config.toml
norm_place = "pre"
qk_norm = false
max_grad_norm = 0.5
MLP neurons of a small language model. Each row is named by its layer, matrix (down: output weights) and neuron, and shows model dimensions 128-255. Each number is 128 + 24 x the weight over its row's rms, rounded and kept within 0 to 255. Numbers have three digits each. A neuron's up and down rows have the sign that makes its largest values positive.
A block is one neuron, or neurons of one layer that tend to fire together. After each block is what it responds to, as a language model described it from the Wikipedia text at the highest values.

L4.down114:134153101147155127136107145153147153138163126123125157145147151162107102132098117106105137124138049128129147109131128126166114126123115125158149186118128177086126119102166116118105126139116150095110112142147137167125137151129143137117126106184102160161128116178106122093103145140157091080127125139119138111108121076113150085125119134127139145103139126112145157134123093075105120113153
L4.down173:082101151137170125143178161129125115153119124132149115143121161155116139147174133106134118133142081125132098142081134170166115106173128143172097118142182136112157151128129161120132146120089144151134150136158085122180122173132097142106104086126106107090147120120105145153141169162144150127129158104142144114148122142116124092123182139125111094106154137120165139084153111132143111128143
Description: Sentence subject before verb. Final piece of a noun or pronoun serving as clause subject just before its verb, e.g. "The game is", "it was", "This resulted".

L2.down9:122145133125153136134119128080107099123155119118121098137111108100147155116112146117131093122133120106108128160157106133138130117123116161108138178082100147134170102131125108135159185137150109104129125110169134110124132096086121120140189119117118124159102121114127146123123115118149152136107095133103131084113172156154150058167128086094117170129097110169121146137114150104124158137127
L2.down20:131115148122100119149119107121153198136099133130112137159138123146166117154127143117140126102113103112118152148121145097100107101114096169125152128143138112122110139142114132110164136142129115104128102140134158144123138149144177144161105171135102112132136139155115120150096150141136112093187163139130120092106180069142117151134138099162124146201092136163111128122145146103143157168187
L2.down54:100163113130111112141144135132111135133154102124123134134158140125102133130146109128137136153109111118119116174116131119088141123118175118148101121078176157165104128117087134131079114126094099128142175116145153099145129149180143112078117073104130111138117130140100105134147136085150116105133132114091124094175105099098157121130122134137119125126166141109153134151173143137066126114153
L2.down129:145147127058154116123144101158115104114141151171135105130169138143093129170124113114173100165145157131138166133116146112114081150119133101105109117119122134148156146105112102100137151133115124166149124130128117104121134117093155138101107170112158137108165125117133135102131112141101104126155112150086119098096143111103159151088153117088143112118159120150176078092137114143122122133143
L2.down147:094132094157122143131134122158105108155144110128140124137127099128162168147154104119118161142115156141124135087129083153136128135112123098146129133142150115143101150099095118085108081102159106122094148092143126164130194099146125109143094098112092144142158094081102116101128127135139132141130135108102101120108094114098160109117066112124143165129083153093129158104152160146098151100114
L2.down178:107135137119161125143096077173156127164089133148137146116089123155143153097089155111140129127116109091126119110082188085147158092148111152143115110099121104110142163108119122127149119132121103151163124132144117151132100153109151130142120063121135115144157110144088123114116119132090128145100111160145118147103150136151113145107168087173088168119119149077101138158143152144106124144125
L2.down271:131153127134159169110103164148123142132117107142099084160086141095136089147160147139095124124134110145093119161146117109151121090107124156151114159141151108039086147109138136094157179116138144124132161146109113137101123169137167129139150125107139122152139125187158101130127125092161170111140082164130133089096142155111129090173119128116121179117145136147158112162129112103105128131173
L2.down316:168097140102130076123149148133090140126082132095145135140150113173122156149156168124135169097150146137115139128121132136122140147107150107103124146174159102042127138116095160132117136139093146169132120113072097141143174142138139130131115155134143145174136146142160103117154123108129152140160120119151111112122165127158145157137144116116080150132109110171109179106086113129115153108109
Description: Closing quotes, word endings. Closing quotation marks after a quoted term or title ("cardan", "dew", "The Final Bell"), plus word-final or mid-word pieces like requirements, Scottish, workshops.

L2.down19:124116132138145156128139097129114106120125167136153168114128116133152129108140138124160104147139090156133112140142138081122148157131140094130155179152129116140145109111200099071136129138147149118172141093124155089146114142107143067094144098139131174110132150139129163156094160151147125126141099124119151141113151154157121124111100126131157128129082139098149162132158121126172133143114
L2.down95:113138156140153082133146156138138175155136170113146114113124123115085114155139162170111104118111105148141132140175154109102168088076143134142119150103134096083128155124110105110123131150142171078116145148130162127070124107122135136126138123076160110149148123166164107127155111125128133139103130125125163174095087141108116128118137124142113114132087103135134129130085149122105136173147
L2.down140:147131137108136100120132097139144136097147097079134134126130120107151152123156151105104122132116120163178129101158146176121131129093116095096130177115142129164134105147111149108104153133098182133105137123183158189140152165135130118135094137136062133071140176154085099102147146130092134150110128113136149131146085141144133146166157127157091126170112090140115159131125088134115145093124
L2.down148:087111106140147166148173129145089112140178146129127133129116128105130139103126112164139153102157105117135175160142091090127117123113132095098187123117122139163118176099150115104117134133131144124118116121176098166092120127121120116097090137106143166128148141107121120101146130135128109107188080100097144133110127137142127126150127120116145117162142131120141100082126121160155174090121
L2.down185:097162160135107123147120119131126171102133116115132125105129163123151117135090142105118112103098113169169104132146077164119125099114151130106163158137127104088169133138090122120129149089101154136071119128112103115102149105140117110132159110126143108098161117099146116136145158115191136164095127101078113117124151156105151135120112118118079099125128116106078126087115133140118140132116
L2.down189:096133156133155117140107102092140152149137104100120146156139116076127117150108147099141117114145173134117139126144123121119124127131105161093141134091107140161174132144132126152133133136141124165139137108146104127110113127138127097149094144087095154088152130151120147152151106105117101102102122148113151125133160139161138148132130117120119128114119173125123112188116146155116120156102
L2.down252:137100192160123143099111144138110170107134129145115130096146106120088157124114130172129107125112144143109106097113109130164121129118146139134135156146134099102119124117126186137084128135098138150155162130134113101090137120134113114100115166113100092148172131115101134093132164120121116122095146090125156151146125111081125110125129105161115099114094116098132137132170154119156191138121
L2.down279:125105182107150126110137107126116121134165117138145157118077178128124134122152150103103153132086135175084102099165147127094124120169142162134153138117127125142127173097114096134130186116107133099146117108145147150120110112120162142091120130132115117107089088132103128131146105139127149147091117105147112111110115124109138123134158118139164117143169109122138099124134109147145187141137
Description: Section heading ends. Closing == or === marks ending wiki section headings (Career, Early life), plus the period ending a paragraph just before a line break.

L3.down13:147116133098103136120111067167121143126118160090108113143133134182105094125130154092119094078117101099120123163145134118127157131122155115110079107121109146140109105135114108135134119132079101107108162175110178154106177144089106148140119129112111098096146124133095121157140144130092127135114178110120117125116121103126123110060143106153142162126152087136091137143110100158131129133138
L3.down19:060106144171161145110140154153140118134120144093135146152117129133120137121132091125131104130131148151149121160107128138112140110158141126123064100123130177130109126158110135154079080149180170138136148136164135137129129125088146087135149105115140109087127155144131109131165100121150115136163164172111093162131150150126150123088101115153128133140167156121056140174141102144132136126137
L3.down214:135117135095160158146096103142161157110145181131174175125142155128126186086113116127177103147130120123071092128155127146080106138117119153145120142125153123148137093128155106124155154161107148116118122129144132162157107105088143129145145135114147091122107081151103122134109126133127116175126119138122119149134109109129142115159083127122110140140110096133115115137157121095131101158128
L3.down244:155122130121132119156116114097128141125159143142126140113137139172119138137136135104142093097088130122103137118128141149124086137172150110141071090123128121107108099118123117111089110108114123115121115111132124157120152159160112111169196116129121132119175148073145100144132073102117137178119133127129087163132132141139161167114093098161127124118137149131112124104112117154120120178161
Description: Sentence-initial anaphoric determiners. Words opening a new sentence that point back to the previous one, mainly This and The (This award, The alarm, His best); weaker on mid-word pieces like investi-g-ating, al-ter-native.

L3.down107:093132135120090104179099113139111151111138146082112125099095146082117142144201124106127162131110122108188135149130143135138140118124114125132163185092118107124124151081162120112130131113143150125140154105123109127091149138140103120139160142117116107132139125107153096147137066154121140113154143079123148087133110106123101091097105097129106136098088062170165135166112108113095161150141
L3.down187:099103156124110106128080089128106158194112165106103110096115145134109137135164142085134102147131096113135126181150125163112107095122128120153192113093151146132142111115108126082138149101120114092194148098141149131111062117151114104110118133133123104151117104102092153110141097192134100126125180146109142118146156164138133122162141095119117106172101139132147111082128164143128163121130
L3.down306:130120152153147155122122091121116126130135146109142131150145089123098123123104139103103106152155135133098164118126124118127115121123093138115106129135121101098105114162114102117108130093111157163147148139150078100106165159132159072111127107140127167134083137120145148145137142128103199144140146148138152133133106096124161117143112115172084124137160103121162166158102107100134144144126
L3.down316:132131157137162123177075099159104141150150136159181157121105131163077114104149173123154094093151143129122115083149174090130144127188105086145117118104150151098079134196097111103145125120134121113091155124087127111101162109132123143107102123094086107098107121154143130134135154158139111118126159133133148156129149142131100113122135160178118123112131101103139094129145140134189139160118
Description: Closing quotes, word endings. Tokens that close a span: closing quotation marks after quoted titles or code strings ("Storm", "MASS"), and final word pieces such as -s, -al, -ers (godparents, goals, Jersey).

L2.down22:145151121107111132165084111136112117131171164114146124151173128125085134139139128099091129147099134097103125151143097134122118102106137152125148156092118157121127104129102169133157132105151107118157130036124140150095149142094153098120088148109131111151129108096163115112113096124115151101138128092134139083107148138107149064119114150081094147136099132095164136134081158115126153145119
L2.down24:127126130120162141123112100110139139144117076128113145107171158151128140183150113134097126130108114094139168152128103147149116142120155130130133159135145106140091124133112134147108161153125115111135146142132156129130163140103066104125111137170136097138145092150141112120139156119160096111169114145178146134152120154140103163109151085106139151124083122139177150098130160130114122174144
L2.down104:147105139089122100115131113135121120130089156125134140097164169138148116121096136103106137103096157123151137117111151145170155082133104114156121155114120140110132116143139105183141108156151132131104106151087192133136159100128135117103173128129119161114114108137105151114131141137160138136120157162137138155106119138102136141112113099117166125116118137113106144140128123184079158154071
L2.down108:131136133132154146086135149130138181130128126114101141128147125147116161094138140086149134117169157129137131160076125089085096108127141118134090148099098144094156132180170122127105111130103175122148089109160129117115159138102113138111078095137129149124114115080113144141142170150124130116145137103151123142148139120097118153068144136114117144130107152114132145133138109157127120122108
L2.down123:145129114163154112115150140139159140137099101129096126109119107138133101081088161119174110110127122127138168128132137118137150083110105132135162123096118163132122132161119090124098110131152099123131136137150146095102142138103126105140137124147158149057104112120092113117153121102136091124149133109127150146142166163095105105131117151139113129112101113136111147131140171134096169112124
L2.down212:107086113143146128131154111075160150130152101161158128157146153147104126115170098107138151112150136120096136115121144154115144135171130129137099153148158126115130111139155112079119096169103114102119132126151129122083110126118151161105161145151108120142145111132126084104165153075118153093118117128169153122132150113161124130147089146165132124138147093137110125161093138098160066081138
L2.down289:098104185140135107132152136146146115111145118097149086147149110137125168150166110114115100114150118138128114125160127143113119130107143158145138082094115143113107101136189113107106115140131119094129107101133135153138139135113104129152162093140132088175094104136098102124113091090113135149090132127107125136181148135160145142108096122086157181132138116121112119127117138088127103134153
L2.down317:125154104098150157088089114154135107096124135089110142123165075147148090131145137130147144120116122180169145137149127129113156147130089122146130162103111121135117115123096180110142185113143111122129111090175130118187179104112066117132110111129132124134144116135108176134129148122092145116134112131132083146113101146091148083121146139099147141123125127140071115083117096129149126139099
Description: Sentence-initial pronoun "It". Fires on the "t" of sentence-initial "It" before is/was, weaker on subject pronouns he/which and mid-word pieces (United "St"ates, el"ec"tion).